python train.py --hidden_act="swiglu" --norm_eps=1e-05 --init_std_o=0.0234 --warmup_steps=0 --final_lr_fraction=0.05 --max_seq_len=512 --doc_mask=false
MLP neurons of a small language model. Each row is named by its layer, matrix (down: output weights) and neuron, and shows model dimensions 160-287. Each number is 500 + 25 x the weight over its row's rms, rounded and kept within 0 to 999. Numbers have three digits each. A neuron's up and down rows have the sign that makes its largest values positive.
Before each neuron's rows, "fires before" lists the tokens most often just after its 100 highest values on Wikipedia text that the model never trained on.

fires before: ",", " the"
L3.down729:482502477494482493515494453495470494535500500517530500528470438493495488511523544488489521476448511558443511499535521448467460482507521529501545489469513460426483479494482513485437523488465509478479482538500498483496494491534515468531535441492459508491555464507446534492492525485557512501465514483478471535516508499485557471523528500463499487531511534498521484448532450516515575491524

fires before: "ial", " of", "ially", " in", "ched", "ved"
L2.down419:495511454451549543498523552468528525444509523530488513534518503478499528505519485531497538466524516491528518530492516477500543497507469523504555495526453508474528525473495486486475510516480502504507450489488502522464487512494510494495488521516461484462507529500530515496463510517509501515463505521523515542521509491497511537544458463515542538564507475533504485464545526511470507479472

fires before: ",", " March", " December", ".", " October"
L2.down977:497505465517469498540516464472497500493520517473494508515450491493463454513557540520498505510468492526509512493479488511515527545542471510500495499526510478508484492469472525519460473532468448521522511523514489534513475486533509466487471480507532450490472487509505565489538499482497509513494522506515516486537454504488503456516449502542492484465489484499521479515500519482510453522488

fires before: "3", "1", "5", "9", "4", "7"
L3.down545:510479493498514504527483503540503509520528506489456517525498521465490485487552471489503555509487502513551518508480514479493490517470487497491504512511503508489495515480552532473502471489525521536505515432503494526488513499525490486520495502528496432517499455492522493492498553521477502471454491444464515508526494499468516465447473546485548506536524508549481541468484496447464445479479

fires before: "\n"
L3.down600:504521483520526464467509570486480521495454540526496511481507483507517505491478497517529507500490514511516534484467527532479497525541466483533490499527502511485486471479533502485535512516478510458510504507494440518533492536464473472506492468511537508475493462529533494452492464459504517470553459496492473516468496474458508560499508518491492520538502550482504480517492567453515523502473

fires before: "2", ")", "^{", " (", " of"
L3.down218:548532503524495462539479472492457504504512474525455499496512479516487522554499493486513504478501488528518501479523519521496516505489525511470472485488516506476474497503492521525527494525493496503459512515511514493476537488544530475454442470514470521493490505465532538465504548498437548497479508470528463495495508499510537547489518489486522506519512510503452462535477540544518480503457

fires before: "\n"
L3.down1029:520500534452505446519492516493506539525502501558514507523474521536492493507505505454457461503546493495508502491503487473532497552531468512470523506489487501531521496500445502514513511528508473488468492513504467517570539472497470554491473504482537484490500483449479525462521503492503510471507451471497535507534450527495492486533478536528531490556494482447571490503496519506579518503532

fires before: "\n"
L3.down255:431502469480512530487495512502491506482482491464462483502505495491484514487482517526524439534501520520516492525461493474505518523466523443480518512469440481468565495482472468461508479490513476443450470454515521490499515493504480538519447527473475511521531441463512490489517485464515525514552483492526536495540478480517524483495475509525501501547480495507508514476492492496510490484480

fires before: ")", "–", ").", "-"
L2.down492:512462524531503493489521482473499505491468554481491514484503479451501517489484521466484530481489480520504470527509478502528509509509514493494512508532489509522494528475496485480457543469472524489548471490526489487516531482544483477475523501493478501451522498503541488519492557537516486508515495513484444500553503494480510479513503525490504507451516513477463475507498528480526514466475

fires before: "000", "00", "7", "6", "9"
L3.down1173:502543490481538474497502489546495517524474501519418463490515490492455499485492489527497461481492500491523523512517527507487468506501476508445521515507480518480467511481506485521475557507511485509484503514540509443440454506462472511509485556512500497499495518484495490472516515501476548507530527461520500510492503469478517522537481497482508441484493533501548524473548480504472499462469

fires before: " |", " (", ")", "00"
L2.down991:482473458490483480514428516509540456520553490517472478501473476508500528489517486503535502527490440521499525533518509480505511457456510461526516512497535480512499484537497548501513490506462503481487525472556500493465533474476492519507468478488478489492515497470498472506477534503469485506509486489496526517503495448487515503456476467491527511492505514513501488464484527511506512505525

fires before: "\n", "-"
L2.down664:505484522502502472509498531465517532501522477504450535518499532458466519491495460575504514482482505481503476493463510519491509507511480512490490498497517482529488491500705457498505491555524461474499472478512495500523488464487493544483466513482484489483505519529508494480478494474496477501507460465502474502534502459499475521510516543515500509498510462513516528500523540538499531491473

fires before: " (", ":", "oph", "a"
L3.down409:471520527504479515466481456513484468498467536457480506507511508517479530482508527507501539472497529474460529503482475471501515494458467458455486493469490504487518523540433469472548509484511511459501497538489527487527497501452508470502458504473495496541478517506524485473469486443529537501501549507528502517518482501485487516499462440449454522495514476511547505498492492522484479485559

fires before: "\n"
L2.down1017:480542526471486535492508469458505497519472477443516533494486501481505492526540532498568504482540509539511539490497505483485510561465499461487504466467484504500528528539513455504488460503510481478506499449523509438485487525530508485498474501452484515483477467504477505499480486498517459497499458544531494534504489472507510521497499488504479514497538501518456489437442457469512534538515

fires before: "-", "\n"
L3.down87:471527527466505498519505487492521526469495520499528565513481560520512523553503495519476473479501516506495531510452490490501519514493442426534539485448466514498519513525519454501520529527482479500498483507505478499508464534469483520501467498526487510490525525497482537549422497485495528520518504509521515482465498505510507520483500448504501526494506467480523475496507502506500530517454

fires before: ";", " (", " |", " p", "4"
L3.down300:496540443496484497550477507505506505526493466550489489509494530498522485518450505553544521532475501445529516521508467519515492471434519505485535515510508466522492484465577481417507511503541474485503477528554472501508499468510472542479501461501464514473503481504487515483513518478473498484480493467476560447527503506462473471491527466504499541501453485527452509473483498469481488492506

fires before: "\n"
L3.down1043:504510506504488499510553474519512516492467457476535511482507552531500541529471537451548515501450492479545521561517470513508503498514485521490531476508471501480479575506428480515483452480458444539476479487430543488491517521494518508515528502468423485510513489539479481503505490522514501495487484505508547527518478560488503506512485531473498532529492522574539491509527483516518483475473

fires before: "\n", "born"
L3.down1093:456502505480458567495551508485473535555513476479542473479520514512490493493543520483474458484485514472471488516503484521473462497500503522493511512490499518500497531520406523553577511511504513505517497503502508511508478517490501534473489521533485480503508544474527500531505458524509444511504469490509468480497498505514454514528507469516502463473459491460506477531487490470514504510494

fires before: " (", ",", ".", " in", "aper"
L2.down322:491512540492482536518483498505499524453486476526490522532530493472501483499517496499489507486495482506489535570524511509468489551492444488455534505546579524523532483501480448499465482485531462471533538512535493468479538521521528524480526495544530482532546513498477517486560507529473503477484501509504515487557510465494502515508500477434532546522544529498485494514487484499448465477515

fires before: "-", "|", "\n", " "
L3.down1011:482482506538494491490488542504448502501547462498526502543523560498509490505522498538501502562458472518514503498507492512536501474531491500509544510508481533507482471474451462522528517544497487502542498503508526495473448502493503467499493492494487486478494482528434502483502491485476528489487480486500510500499519514468460526492470450523567500528515534482498457516503478495498488485498

fires before: "ian", " |", "ia"
L3.down337:520496508526484497478471534521496442461528512508494521563513496496484500497499542496567413505518524490508481488540500530517483549477470479505471463510540523485507511509520482508521498483462509481475502491505497532504510481489539505523479482471457490470536523477509486486495515468452469538496498487483455492516529484527480477475523476495502503519539530480489490504473495483498525454479

fires before: "\n"
L2.down1090:477464499521498517476524532468517471491506474542472465490455530494501512491497516526486501504500507498494498508541526479482462500527517509487511494538506507517476521479722509493484482565547468522519482495489491474498437532521496511491527509508494505489492514502491508447472499489488489474513502491511509449532488467507489498510501523501463523483489514529475487507490494502526469526491

fires before: " |", ".", ")", " m", "%", ";"
L2.down355:532470530500480558492518497504531512489478515472528497518503490447525451505520486501515473495463510488501494470530501529458518462467493525539491506530488461509519502514465494504455493517490527479539529517490537485521520504527541494487514523463470470478464529535454487520504492477489456507481525526495487521508548517488464508504475490507470496471491470480515491515468515501512535510525

fires before: "\n", "ield", "ed"
L2.down1120:517477541492503472550526507458493520513495491461516462493533515461486495503514524522496491472521476482505496534522509508479507486527526479464535466525471462492478490461540475493553528503493504525497480546483507481483468489501536519493518518501498496523503500497448517511502500481520554472511471532491436528473523474539483489506510498443457531469536508516507486507507524494524533503507

fires before: " |", ",", "2", "'", "',", "3"
L3.down715:539505498461478451526487531554521488493501489498484498486521508555496507500512483504495462514533485510509535554471492504519521488489468473499487464549510521528493500538601524484505479485516509487512531477562485503479459499469461567536513521488468493500474447479544451508472507473485472559480476492497531531510477431483470461474500478535484535491464502506485485496484524467475518517523

fires before: "\n", " The", " He", " It"
L3.down1144:503481483471485485514495509519453515487501480484508508496516497510502502500490532510476492515510477507509542486507483505501481527556523460451523482470518538510472510531662462535489528520504520491512507507536443504482514544470514543509479466479511508500487495499502535512528491503473486493489501504498519478533528517474535489514500502520497524522528536498506473502501545469501476466480

fires before: ":", " code", "s"
L2.down1066:541455518479492497487494517481471481454480468510490542519566548484486479503464472539451508521459495490491522514500495509460496511514450498492507471515516486517477490528497515487529471497557521513453471520480478503516484493489499518536470471495468473526481521507538557505485473497482474475501500512507520545501521488503509507538507481471502530538525495486504479517523482498497518494516

fires before: "2", "k", "ra", "a"
L3.down1231:535495509518456488488489481515518510504483500555495488489493521453490475508434527539490553487491508470481489485513534469497463507476535482509538487520472486512507551540478512502506539502506495491479491481520536489492508476532497506482509515479463568492466503505531508484503492467474456500506495465546482502541530514501482497506495505461515493506469538445472481516558493469488479493488

fires before: "\n"
L2.down679:512501524538483494509500503470501527495534574507476534494539535470483523460519480535483479467502519484500486525484512479465512534529492504498533499526497511501496514500698491476470496534536505502507478490504489502528500491517508511485498523491483476539498482522501498460489514487509503520507508487495469494489492460495497508541475502540484522504515488490436516484498527495528513478515

fires before: ":", "ed", "ion", "ition", " ("
L3.down369:515487482481503498468496551505501475489474530511514476507496476536433491547496481492521506486531501516543528457481498505497517483476449479522455521519504508531457494429462506508488520513522494523516517478561457486524505506518519493520522476514509514462494555479516551518541466530542488497488498493507461515537522502461507492472507472481516476462472547506469480494509484495516546521505

fires before: "\n", "P", "American"
L2.down449:482471509480465478496502491532480515491485538481480491520488501518514491478460437501516506498562505487510459533495488512513525530502520485514484494487509484498462522495498505524497463492510520468534527504492499453510516483478499511503495532529485518470505481479533484494512516517491536464442475483535470527516518486489488510484465521470482541506514482485543568499449527475515502487499

fires before: "\n"
L2.down776:481514513503475516506506515472512512504531508499490521465505517456495505474473500506486502507500526487505486486500497496504504491527468486538541463508489490487456507498819496508479509528524462482514467498495503504500484523475508514498510531505520460497492498510510521503465529510508504529486487481502501502509501482523516500517497503521531535495489492513487524487488493489525509502474

fires before: "\n"
L2.down334:543530448528468450479517457436505516500482521498535486544493498476546506499512537515485512489524493485488490504510460504515499503547462482510497486510476497496477488456477551472494507487502522504483513499529475496477486517491442485569495488490530510461546472515486531492522483506496562531526487494532467452493532526477537465521473529480539510527519530477460549545523491504490562533492

fires before: " on", " in", " at", ",", ":"
L3.down542:502464502512506482488478516505502504503525468476504518474527500524506456540492522475507502533509459541510457513477527457470494529497505507496488499495466482501499443518467531458514482483488561473450525535507505512528553458486468495516490443504493474455466488505530467471522487546465514483489500501529481498499484488481514474511544472493502490503496453464512482512468474461494471503499

fires before: "==", "===", "In", "|"
L3.down405:535475500452516504562515479522488497517495497488494478496475537492519474508472519548498493479489489500457495501529533511502527501476499511450490524514528469522457486498552490505502491527533533490533500472518513518490558438516520532526505468493538480470505494526495482514518494497477466472515472458499526467461500528515531487501509463506460488468503478505555487535490469507438497500524

fires before: " |", ".", " of", "–"
L3.down1160:475520500514506475520512462508518502554483520500497555531454567508486478457487530565490473547491500503503553543523520505454497499503495524518502502522501535542454512494460472515495470493533477455504495474544486515536482496516488514518507498530486545516498522488490470468509474507484480497512509488474507486488445526471518508522488542503481473470447492522479507455496491501474513521494

fires before: " the", " with", " to", "ing", "side", " a"
L3.down208:493492460539504442497526517502481505535495507538488495479531491478458509529552487504535489530500553518512516516475498465484476501490517478481509537506479480495488469507551475537520491502471491478508463536500539446500499474493523473512531472480508432499530501511524458503497521550518469538488498506479505485502467522486475512487548506545494506473483516496544474516489523495490527531499

fires before: "\n"
L2.down16:489480504508436508482505509501502499486508500473521515490466508485457487507488525507508508534515504477518484500481442483539512473527463481496553466472480517525489499502521488507497451450476507500514473472521501494478494542509449529523510486513496502500507513531541511466509534500536499575476503501544453518468494492491504468476473508507538463518470540493491487494481526541512504537477

fires before: " |", ".", "|", "===", "==", "D"
L3.down791:537478477515525548501520515515438484502535501496526502488452498485512507486489492528480538544497513477510522534517500513487506459513521502504481522468487457499459468512509466528516532453502460449493506510478479534558481511478466479505486518539493509482508470499444469481517529522517430513465486485498543467502536476517526497526518491529537490434482461508509483490488515432526522489492

fires before: "\n"
L2.down574:513470525507483513512499504492516488496503500521490503477495510469493504501515462533491498537472533485492488513492487494491501501522494507512509501513510494529501486498844489495473508538525471492504474515487517482507470493488535533484519502488503497527503502501522490470482507496541501476476495508501485500513510485511497514516497517529513511476469495515485492483495536505516508481496

fires before: "\n", "The", "-", "S", "In"
L3.down1017:488458477469514468497483526496502492502517543528545512468472487526498530505507500472474468461495497494470505515529502483497447516528502476539490514511486497490512431476628530492483472496483451482476476511504486465530488526463518481512515526473488489492542531483499527481516450481501484445522460519530544485475506495524492501515506503481474498488454505487521480519468455471524476449501

fires before: "ich", "ov", "eth"
L2.down828:495473497517506496474484516570484474511482522538556479488503471453511519489454525545514487485493492459502491498511478514490518541525495534489498516519531489518531476513494512491515522479510492477496476498502455497519479484468509569507477478514464506511490437525536486510518506449507497466515526529521529444492506500508486506505500487530511500556485486496495488469465518486467511533505